Weights of a small GPT-style language model, trained from scratch on English Wikipedia.
Architecture: RMSNorm before each block, untied embeddings.
MLP neurons of a small language model. Each row is named by its layer, matrix (gate and up: input weights) and neuron, and shows model dimensions 0-127. Each number is 128 + 24 x the weight over its row's rms, rounded and kept within 0 to 255. Numbers have three digits each. A neuron's up and down rows have the sign that makes its largest values positive.
A block is one neuron, or neurons of one layer that tend to fire together. Before each block is what it responds to, as a language model described it from the Wikipedia text at the highest values.

Responds to: Fires most on the second pipe of wiki table headers after Rank or Party (Rank | Heat, Party | | Candidate), and also on mid-word pieces like stud-y, stor-y, ch-il-d.
L6.gate86:172115095179097109095135118159152078118131153151118152113157146081088131164114129145106156113115111082112132158107146110136108128079115133120109141158141178128138136102139112135094089076123111113143137090172093141103158180114118108125111131136100155120137136134114087103125117120186163099152122111160148153144117141107118092159105130091160134119133141138130101157097126121129100116124
L6.up86:113151124083151128149079134148125142111141137172112126107113133098099142128112164155181140119083139157120135132142153109144104160127131112145164118197100117134081124173116069101139128148145143119147107098121110090152142113125109135144119104171131121082140162088135122165149148126154114081088116126132131135130123095083123140149136105098155134092128112101107153112154112158131145163120
L6.gate268:111156102102137129116115146171119152125117133128117158136091113090183109087088116126116110104134091148122172115104148130109143085134155134085142123121137135100129129094098119111121132178098135117169170128104119134092167131133094121119136098118103124145084171076111089122101085074133160130132162138142132123118168156089161110134143101132109157101164099139139121138111099105142137114163
L6.up268:137152144132106142163084131143106107122120112075177152162136160115153144094126144124099146177146091107078179096108101099122115159117139093141116145131125140190100136122151107095160138086123108076136112124166110132125119120087105101146100116120137103149119104154135176142090139135163108161169149140120116112164103133106127149121107123117091147135140105088110102141140093127100126158125
L6.gate384:151111135164168148133157136154139137120191097114125161139135120109171139113144117100167134123085120096118131116120111161111119112120143173173131166169166122124113122160110138120123159108100114165139141139103143149132149165127126153114086106074058157131141133116119108132074139156127103112110107148101162127125131142070102113162157109118077140156173140160108101117162084102096143113146
L6.up384:095102140122139185113112149116162121167119121114111076139092150155135135155140112131116089135114135120167068154155114124157152138098143098114119102164116148108120164132121147160108130122095122139097127159154145133130155097100134138174129130096139103101102098128149096117112134162117143123114109133132169114129095146122146116135123142180106139155111140102145110143147147070100122117138
L6.gate436:106115112148094138132136138121125168103144102108140169106104137128137108123133157115159153086142120134111128070114144169137150126144125196139115119142109166169124138127155151195105121132172140128092112101111152151138139127140148146157127114128104126109096100076146149129147172126154129180122129094119167165158116125117139088122139159146084144102171110119137149117115106157154102146134
L6.up436:120168110114091120141135140132134086127193095102099138173121141125116149110093115150177175131100105097151126108117119141095144118116125108101132132088149133170134133145116126117103127117094135166144133148145099158141164141128097116131104099109128089129132144169146128142163129144098146089163138138117160138170152140152130140085104171106113145126173140121127159086136089145132131122137

Responds to: Line break after an article title line (= Ormea railway station =) and closing == or === of section headings; also mid-word pieces like South-er-n, coa-st-al, cent-ral.
L6.gate143:130100117132099141132114151121102128077127123164125160106102152104098142130168105120156102133105097074138097091128136088128159119139106106113107157106102136127124155151114147149139155123097127121151179140113152162125174091122147119159070080154087117149131141143146123150144122122162166103157177122123194134102136144123110119104172141135150091107150130133145148146100114104110082120122
L6.up143:151144118131147091133106135134105122108139133101160099106150119129158116135123120136125073147119140124186119137129100127139087135147127091096087157144145075125128125159083128163147138110198173117126098150135179123134108120108139154149157075123098091133143143152131110194108121112153082153124114129105115105109129116142124128137115139102078135114141131131092104091119140151098158155128
L6.gate182:131155133163123150100108150097166134136145100121139122142152133138098139153136171134155121117106136145128084140126122102136124085138091135132116107139092115098101144123105121163139134061137118135126136131077059079117143117135103136117112113154113124190091136133111136090130105143107135137138088111140127162130162167150114096123161126108110106150101140108125143113120108088132128125133
L6.up182:109097130126145096172147152122128098133149153133113139111127089187157122124165133157139107165134172097098101096147143106093083150104124173105138128122093140108142094136118150136132122053154127122129114154133119133081157141146154116136169143149132167096116112122108152151120136139121116118136136114108161114150138128126145131141107111114143129124084100160151099110108132098136140083121
L6.gate484:140101089119108101134139077110136095134097185152133150063167120120093137117122108138159138115122116129148100090144104167119131131136093123141154144145154124083136105129125128140177139101129110098153132113107091130130095084141128141134148125117114094120111160159139126068136133172077189153140128123142150139161098170077168133107125109120141155109161135156158115166150149137189138157101
L6.up484:145091165131109143154130129113183132097143148135150128123143154126114109127094113119112158128091154147151141155129087115084132114133089152093108169113081115120123123121119137129114134145124134106145096151136106154115097076094099112126100109120165103132116091096118122115136140167148145170156122127158112116115096131072122099143130137087113142139122140123148175124134094140144103131139
L6.gate633:087152126150135144126134114096125155117162148169114125113110146138110119144146103139117154132139119090122070127109109102147140116111119180162127102107153166123150125156108144156142118120164135191157090102124123074144159146116161108109121090107138171105112138131142159167122058110131157133138167124097156114148114143083169114118109132144119150164167136070112140120111104155149142119118
L6.up633:122115094128134109185109172103095096119178115123129105120137118138127123133119116113139132108123167115164132165102106116131110104118140178160148113122137127132153120120144152133141092124076087130114151120114124081137136136108179101145116140112096097108107183106122163137147103101110115166138138119109115085118121140093159129152097113111116157125148136075106127100112096162115183104114

Responds to: Fires on short word-piece fragments inside split words, mostly "re" as in Child-re-n, The-re, Theat-re, plus line breaks after "= Title =" headings.
L5.gate255:168157065120131088105145147136136134116152121099139137116092134149115100090120089142113132084144089146089113110124138120113133103099118109178122102155136138151115115105145114197121132142123140118159156153144091146123133087141130098116098083082146106107121134163126149151146112144103133176126132120125181197148106144100140092116129152141118114121156120127138152097167092142119149123090
L5.up255:169174110136154099094128133137114118136142159103131152136118148146133150115101123133106113118148154133133112126072112157171165124108126148151110072137122133152129128114156114140112112138158124129078140106107151129114135112156104153106104101143151116100109135155113144135170077156055164131125116147109141165131138102173116079095113091139112131102170133107158094147110095170112124160166
L5.gate267:183141118144144172124153132133156134092162113101119187162162137135115118119160148120141150183132130134131138128120133155146101153113167107137136170120096117149117149116122102144120117090149112133109139143082166115167137080156127090192167099138110137109113129120118193128128115142133120161079097180099131127152119118154165169107104164084137134129130148119095127109126117140076157131161
L5.up267:150109103139081169118111131131128154147128109088157152119170140092122129121139103145133139130169102136113133116133092140138112154105129144128113164093156146165153154110116089185109110145144079138108081148122108130151125132120127158118153122122092175158147153134094128114155127135126117160119095124116118117108147116133122133147146115170141074184146148105094143139148121168078122178132
L5.gate610:170144099127127139103165106155159133162156117104156163110121156134149147107141153159144123155104139100172128160125133135097125110161137158132132141124077139152090162113153154145135096097146125148097147181095112132152140140096136101178082139153165129128148137120117120153106139112130101100120154128090096180138115166158126085124131119128102104139147165115123151192177128146123085121139
L5.up610:150154184111137121082159132143127132151157133072151145082129115124142133123135148110144115159114151137139149129124157109148126110119156126104155092123089143135123127103125166101109105120136122148103160159066140136176138154120137104194087126122147127103167164140085159145155139154144140164122158119116119144135156138160099140126135147121146100127178124104156112159108135161147104160125
L5.gate669:188134118112146162098147127155146114124109166119167161143148114155140130109114115090117138134165118133130131130112195160141115116106150146118159106142082148131139119083142145118143092138132124117128174122169126145114141134135126120126096160091128151109120133133096120156126132130126102125121118129119112182152140124146114129111104164139126149120138112138151110151095163117108109111084
L5.up669:150113093097134143119109107138149165108113123151128087151131135135147107114118129133085099131108123115158160134099122133133149124060092134120099119150123106159136094141144087159106159167067067124121146142114163150139154154131146126142105081115150118090124102127142125123124100149093147095129163139096154136095108133136150139114162127123137140164137116161121141137117115126165135109111

Responds to: Pipe separators between column names in the first header row of wiki tables, e.g. "| Rank |", "| Party |"; also semicolons and some mid-word pieces.
L2.gate465:166147170127117135117141107166116142174089125103188147135111123104150096169111125138125157132149102136131168120134123141146096143133148132171122147134123098137139112128146136133143132154150140115134166139111136148166098130120111106074119093152151178152117104124121114143109078112130149157135093130110157155154139149132088114060142120156083172127160159125153118122156112162126149129119
L2.up465:158118167156129116104148107163092134131098144134136135109122138143145132116111105113128132059121124150163139128086118094123158120144145096129115079075138128126164124136170171144124139155099123097153075179101125163153107097105147112139133109147150171146160078126099110146080131120126127171122097130147101154102140165109133123086133118113109150112154136154151168139146148112126110127155

Responds to: Pipe separators after a column header or label in Wikipedia tables (League |, Report |); also periods closing abbreviations (Gagnep., Ltd.) and mid-word pieces.
L5.gate59:108131121100102085156108119123131097157140095119118118118115149126125167153127162096094108163131141150167098127128101138120151083139134141100140147129153139135092131131155123109169152143153105135120102096125116132077132132139113128073139093126188178164118156120136190097116110126109143140187133131164172134098121115130182143155130128124164174152164101089140134124098154090142146115140
L5.up59:133106152188122137130098125131167113156127107122121097116139136126121159121144072070072121163108127111138138166132142102089143131127109118127065126119085117101110147130112117126130146118125115121114153109128150135125142092087112110141047170092114153154170150099063121094109153122127137113119127120146159100109134094123139122179141101179114125128160104132104150101126134132119067134101
L5.gate170:129151089114112108150153139105130159139129127131130142164162136151112125167159170140130121099097144133170163145122178136121121133131101164122119092123120138144117138168178098144119140131102087131147129111141126064156145137170098155113142151091167123142128121085158112135122130100149164141140137172142151146120105083109124122107148175115163086137160136090109134160117106122133119101160
L5.up170:159154138092101120130111123138130148118141100172137131154149134102089114118123116123129104123122135117139153128111131129096150168151201110119123156154135136141111145126165121120127159140099119140120175151150146107144107131163170146140113133114149084185091154152135169137084138171127140165129140108114097125164131105137102128141117134153178128133121115134141151162122106109132107110143
L5.gate330:139137097113167152133116142121138151134145131137102173118100119096138125101142128104168131120130138112128113097152146147080171111131157143094153119136133101166131160137098102128130158138103118178094133108144151153104159140118077150178091116122136103104158123112125119129130117128121135119083159139096077162133138098165157187123138100158166118126143132080138122141099095119106069151143
L5.up330:109105102148112142149152101133138112131108130162143141096130138146107146134160118082111092122123090138129121127190135126123135158163119151140127130157091154113133154136096122140205083110144118168100138126125150108123149148107125106153123142119149142121113131105130118120155116144155156131133197177096096142129128119131151154139169136133172139081144132117094151145097150113149128190149
L5.gate543:125129135103141101114117142127143114161149133118125127167154177138135113085098121119131160127154138136202110095120148145091137130134101157099116142130148122135143167104117111121123119087120134122166125103124140137130113113123084133102121111155168155171149160116138115137187089117099146102113115144143116174126099095119139122112078134161098101139151137110135143164129112132112106129142
L5.up543:154130121126110112093079134113114181158160143096109119130174146123124137139155099133182123158109139115107085134145116181148112158142121094158132157126075131125136136134155145126126145080119141143159096143130078123096135125109109157152137145097131157157134124120139160128128144120092094126109125172141103128139110106132132117159162093123162153147152169142082120173060128146102139154096